Weights of a small GPT-style language model, trained from scratch on English Wikipedia.
Size: width 256, MLP 1024 GELU.
Training: a variant of Muon for these matrices, 644M tokens.
MLP neurons of a small language model. Each row is named by its layer, matrix (up: input weights; down: output weights) and neuron, and shows model dimensions 80-175. Each number is 500 + 50 x the weight over its row's rms, rounded and kept within 0 to 999. Numbers have three digits each.
Before each neuron's rows, "fires on" lists the tokens most often at its 100 highest values on Wikipedia text that the model never trained on.

fires on: " ", " —", "c"
L3.up10:546533508390462530456466473463575456555566468469506495495542443412501513465477524470536550515509514463596416535529551525506521490519532553496499456515580628568546518547496504509496588462576555500419517518538437455620515441612521489528425533437519597527541396463490459569422476516442548413
L3.down10:519518496537496487517563440548496536447487473576499506523427501478626535539405463556401507476485548486445618498546427461460398498636510491483467501406455561492552359419398463473470426474534453471479550484419488488441500574457518421459528508519493339485458492449490516496570460501467488535

fires on: "es", "s", "en", "w", "ts", "k"
L3.up636:534538529524454549550439544419457551453539534456403507493456547404442506527497536438450467509521501440444522531420540594394477506554567544442499550475493489436480425589544461514514553524520514488584447538539557588520439504551551500559519530483582495457525501542456503574474439521419575648
L3.down636:469615484465501476491478464527540490521555407542556550403516504509467525472506540516469463472414469515480556474572498493533513509513419429498531488491515595619537447506524537518465539541514495604476541591528418563470539562509551436570494530516572495542456405534551456471447511487525458423

fires on: "s", ".", ":", "es"
L3.up880:477539573526601514463521500544466535549425454540498432562444475420383502488583409521497502534499505437393516487529521523492510501456589550496543487498449397562452398448437460525524493411553470540502444544485485541615431556547509543397517531452592480441392545457497472504527576549438567512
L3.down880:474482454581532577480536503526545520452561443480578615498464520528533560522550457568565443492517571473587474518501443474490458473533446547523518516503507493539552493617549488592477463553512570468503559521562440475512488493460597504531498478590519633661505401479426537581578487577533382406

fires on: " ", " reb", " most", "est"
L3.up484:443544471524496569491498604480484503571479463574460535452479464608519521468577589595526545586507433518499509560473518600531429566475506491513502512518488464547651454528507463483562441550539513549489573462407475596401464534438532563578517545468521547477526434482476433543465586442482572477
L3.down484:575501572482466529493491464466540493491543635430555462505445539391490472532516464487467458426480461484505505514484628464473503526539500508563424431562504577534455510456496439556491454453433470434544465544556492560508496591489527467450570436517477523453519531455518606543540408552497430543

fires on: " he", " that", " back", "AR", " where", "2"
L3.up926:542479532548493557460492463582528457544445460489558466490474477391471432401421555454563516438492561440429469509516481560509452502570463525449541479405392497525501538476501465478506515444534539540429542580433456539485478432570482485555456495561553527528499429470546550413498504517510410493
L3.down926:488460416481450481592460534474496523459520529530461560494517583580433497438534452460458544530427505488535472524433472370483558572427570497452501506500497511521521504533555590546532427494467509495481504486475539489497504550518491506505484427487452550435597600495564508511514604353472626527

fires on: "-", " /", " ", " over", " and", ":"
L3.up874:443543583453584531491455465500506444522472471440470498576508599504519434525512479516479464557482547525440410525494504543413441550461524477630518515485400475402474458489477524496597492594506417452540543438540415474477535453446563411460525436454464508472510624420433477464452465484550433504
L3.down874:505471491540513524507422491489538551530509398549489516460526434492590451525445360484566495546429551474482432589535513468436494527567466516468474552434558431452563498465445562549466501469506494412451490528639558552480533570454551475550562415571471549558579428551504416549532553506535452473

fires on: "6", "19", "8", "5", "7"
L3.up571:450476454450414522456440409523539423490480470501468532523539397475499469553521556495429425454480385616393472538481490520539484524461486425558624535514533533453457450600482508503555410546494471518520545611470479496552512437439584431400497550555485447582558475608457468452535354529479574514
L3.down571:524530527517500511558457491478459530503539506597488501505514558525426451551540450421575501579545531520580530493537553569499525495525469587522429510471440439563488468536474379560471499531463423511559707358427475582542580521602450499492481516494444559491510486550640559449565553550491510551

fires on: "W", "G", " g", "K", " G", "b"
L3.up301:502590523511516432548529442615586448493477534506576521532426457550463584487521581456486517527451387562526551519530498490556420509553474574474552575563569482507510498473587496512539535596499491519623454542620589485565546508543451512441556465564550597514503492547526505557569457538526506422
L3.down301:499508525411399503442544476499531509492485438585358513538508430489526530494503507442463488510531538500461531501540425457472513602502396577492481414399472550529500544463507536398501485492514481578538522572478520431489564498478565511517524394530543541428573510488514575560545497464474533520

fires on: " ", " home", "'"
L3.up748:445561516475536583483589503472537536556518526431403419540521503421493484482550385497531499524512470521553407508436420461560425468468484557500553389522494430510602554582456482555520502462495623537495495496520513517554492504483512457562545519419522520510433599484494550527493488479408509509
L3.down748:400390507506517571556569474491613518520588531520563461506538474552447533529518540516494424541492487491519514487509490501525555538467514429445521474482420573558423470446466504548443435443572431523494464522525618494509439517347557576561510483528444488502528538510514474474499563585500543471

fires on: ".\n\n", " ", ".", "\n\n"
L3.up382:416527379539531551478603440561486517492604530574454518474571499525541480494598595464412402480466430549522562500466504471476432529431452514491512478459433552507501523499531506449464525490509400434539556557623512531435470463468555549495521523511456510521536568412536528459451480517543534492
L3.down382:520482477489468474502397483498500447578485492584443453549497491561503442600517382472553595562429410483420482527485465549494505521546448394466559480466527534471493524409462515507603578468401553481481464466457464498527516486501462456433464476462477458460451434534505492436468577556584556491

fires on: "'", "all", " is", "'s", "I", " most"
L3.up765:443433564530556478540559586444505388515492487408520452586545546458558564479537411466524441534465447503528438512537366364574526426469468558575440519515546470487451556516443468502536621460536496526475470529520483436488583470434499526464534473499476584474423500502461503453485393421445482486
L3.down765:431544482431540538587418480478497543537488570443516450420558491511445554429519438592543489485533472526422493471426576567538429576458545510496455511517497519549518539530454410471515451519421563438535539574554486504478485514460513523544501419476493451375656568491517510550520477514532518527

fires on: " cl", "ast", "c", "cl", "l", "d"
L3.up681:508541525455528489474584467520493506425528513471532491501457427508552474492551513447475536518495460530351500485546503607562493516470524555526583467513566488454433439519441541524590558593547473455469473429470512536435461496544619522594566501441524498468434504499495432528528564481480419470
L3.down681:478588515634477539463443410528533435419599380514412433509479535557549493620519462497516495491497467467381500481627416487511506498468424541497530458547466523468432521608507484509485561497386526456502465431508441555538496427416617608497553448475501530472516482478497539559527433482475508503

fires on: ".\n\n", "|", "=", " |\n\n", "."
L3.up159:525522543531561537551378551588576540487465512492420569415544595487477486455469442463509507466607444439646436541511401461406510565558587584504517513527531532511507540490531524461518549456547499535489514469518592548440391482554534661544489441455513417450478521536585456433549469582482511550
L3.down159:470492490577445531510434520534485527529510423560461469498445523376477492496473486526550476574435489507512418524548497437477545407551486447479473538486515570448547453464593527522473522459385429555496515526464522576437553499423498495437561508547445397581605522549515533539476577558462502507

fires on: " ", "\n"
L3.up841:479590515549458461527478589515596435560509586471388516492465502542478509567500566473524485556436552495448562555487568563456432469562463523453509516496570467537475519498505473492429454502476392466417539559596555482553443456514583562529553537524493510506542488509524455517475551496513541537
L3.down841:470418497532502479491447482489428570483513436498425541461466532461622585549505500436537533516463517452423540550506470516512462600442468457450522507507551510442579374549438511560540651558468538567571416480464588544575522578487467491490586515533463472536577538499478471444524484557525536492

fires on: ":", " ", " and", ",", "2", "|"
L3.up133:521563526517492542401503495583454393532412576442456489438512506561537515520482429482473446529529462528565475430489563526532555489435544524554520488448496446446549534469454529569524515499524569620476442492562517388574547569535471412444510507468535445510457574547467500508572488548547539486
L3.down133:493422449469570507522473500399445489633513567396525443570552477452417511450452499468544509555477494529457542477474398484491446507534514497497578537552497427468502567469533522524476549550384466473580584576583561499498523484517462526517495563464500408547455490500496479494470564525467497500

fires on: "r", " made", " make", " fac", "'", " en"
L3.up958:465504503578546522606452538484400464482527538582439517544475565518553463475535427507532471465460468393543468491585429439456632445501471569488494459422522601505528609509529519507563536465516540630567509587560500519464495518542507487429593480570485434498467497552434454552503469532498541442
L3.down958:493556569485539479480555566478544580626527527540477421481519507480539526457457471521578473539458525444554522459460478530466502502578428477502526512478600464511529449457549429561557530424589514505545524444489469545436473465463530513578485527512406479471508477473538460561578459486483541451

fires on: "8", " for", "4", "6", "3", "2"
L3.up130:538506418583409528529485547588543402450498508481469477467541501487477490507487511526560444471497412551535552530451546530333385388566430429428535470513501473426461434559482514587503474433431494500510527515529561491538546461570570564540552502541507558511521562637517513549502533474578578455
L3.down130:511614438549504360491467511537532580495536427546366502493504530561473516512438458469490500503507593496498573514411538339514508477505601480558525464488485508469440539512457500545604504504549436455432452453445474557559435526442457591459424451518398465528527452439480485462572466402495560447

fires on: ".\n\n", "\n\n", "|", "c"
L3.up591:462454547532544494519536487580449517534601469540356485517559538430456481461494504571540425500533490464496478502516449535438450578473476503526506560588422522523522437560648499493584452455575515478554541506553532525433512490572486544471482473518536415481490444452439524418502450505588500553
L3.down591:557540552478484495554531478536525537521531426553470522518570470499493492453432509597531539456448470542431489564497521511477405467561433413402523575509468534502535425545469470461481461490389397508439475502534454449479541551452545530602545492502538372534553475512417463539539493457532490384

fires on: "-", " s", "ast", "ent", "."
L3.up207:535546554512525466482429489459543507471461504488490514440444540510533577480537514489445504512473463573553633463501517532460619584426485584553447403546508477534459469471564599532536529523335518410439551559521407500538488452396471486524533526412496491499496482410533426476519520469501508457
L3.down207:546443458477548465426490463505591458461461487466546502493506493528536505520531571441475480458493535487532485493445472542448504551514431484468425423549512534525460533497461451546464535552497512498484539471424470493443470516525480492447524470594535398459424535544484557522528449431565460525

fires on: "-", " ", "c", "ir", "."
L3.up561:490481471504533465516564510429535588492470453541511510510437486482532505530454488471524425492571557591476482501455505578449599598385524525545455482411542504528555535482461451518557502487398454507390576567534437495460489546402518479596535450516612559422580473452458507572486591452482414435
L3.down561:465498566484441567552398590490454376525566529400566448524542520457466530537537469478474565453501510456491544584537468483492453486415533471460500547506542477543458557477486463393380486507529545527534457406485550561438451471558529471351462552475464425531518501474526535471460563549597442483

fires on: " ", "=", "3", " Year"
L3.up356:390477488588475454562521457468519530454516486435364560448551427479506514483514495375549451510576496516554491483509570564495487545441550497556448478466515567428538469479478512435455467542583428558511445460560533487547503532491558512511586526466479576481514541588432490471555558524464461423
L3.down356:449620502496529507444584409460501400510603472476503502496366482479564511424477543527507496498521515407474481532482506492391590418535563479557507460438560552485480551505599497522423454527482485463485510470507472469549455455423476470538501468513468461424475550490468460532521502538555384472

fires on: " G", "G", "-", "c", "d"
L3.up9:491564519431501433511612512635580509531501440505610472523495569524581421511517526479508539545445529549460455502521438533499544495486455479547533532560494416571465471497476497509575512537496463438468477510553534452524470437519447452544450413475513546521381411567532592531498536520406499500
L3.down9:501434510507453447489434452459485559550459505445416567597485520414442528541479357505537475535495484540561496507416581449541479522533450546488513520501574512517497410500485472502478498571461581467444528451533405562522484505523465506494519470479455572437500464513483451462531456495501428464

fires on: " "
L3.up407:511565488478514488463484606488539497527494482427444585483463568572511460431561533510513447418581551424587596501444461622467516498508507567502451512513434604540546468498477455530538535506540509501541505495519526488584479479462531500513568533550498597449500418539471437536423456532485485476
L3.down407:481496525542469540539513457452587518498564489552516559508447471476543501597485528465478499598496484547461418545457542480473497472482494432491469443511543514498490458508390497539525458513511511463491440524440504462504440527486508449522581414497440432512546563468538368529576384491535515524

fires on: " of", ".\n\n", "\n\n", " career", " Position", "=="
L3.up815:411524502593489530491502535472534526421549646472458590478470528480438429526450525466481479466524488531498482492474561642521438498380494589534436531501491473533439451495497495553531480470558478361487566558474518469476508479428567527428567417542471583600490513514474532416572416520517467470
L3.down815:529496489408593549487519500554508616431555427597541518538452458549497494493515408530413523501442601521513491526533463514455569517575468512523515485531529504484427534457433540500467571492462443506500509485402517458572529440510498383520514497498532506553484640544465439605511444435492526500

fires on: "-", "17", " a", " ", "18"
L3.up515:460530517467601490414445465511617511458512532549469470520441547504541377470464381577488539537451530621477443468473498446524555509442548518453471445555485465469477501420499390542468501524509400540377476584541460451500436482642555546532526425443514550559488544409507465503503531519425511340
L3.down515:597524458479448495498463526466574474521464408516470529538514529563453560475513528512476514495449503456542595568466516505488486540599549570601452502456489603489512494521544548507517481457459548380555481484402375433408568446512425419495455456491519400460549464474479437617502563494470463507

fires on: "-", ".", " /", "\n\n", ","
L3.up605:506507477456439459530522564467486447464447485519370500547463519567488446482512467537558499525405521516439494461509540496554483505457539553554520474477452474472514459555606481590563601590454459497408579412534461445485452503499482594498572421592493510530453512559531444491564490436451477420
L3.down605:477564425554498595612431588461492529516523447557573468507560432465476533518495561539556479481598451485495520532455529554467529562516449483441461529567498502595529591528518468481449493376514497530498446496516515535497541520450438472568597496516511575572636493423545574488404529494558500523

fires on: "p", "oc", "che", "d", "c", "ly"
L3.up972:435538534479465450443523586499475459522509459464527471524469447542449502539532569523528530547528511528344481553464465539593515609490509559576464504538521525471437442512487519463525430492522493453524481496481415406492493419495532424515493579527481610533473476516566533463459414509393491475
L3.down972:477553530522421540541510424616447484400505476426406420510424530478463574532496525564624626524556489510440572528463507515425457346465568485473509452401532473558453366513525475486489544505454584544548443515469484472558492540486531519500444490497479476572450441475517488539513572475509480510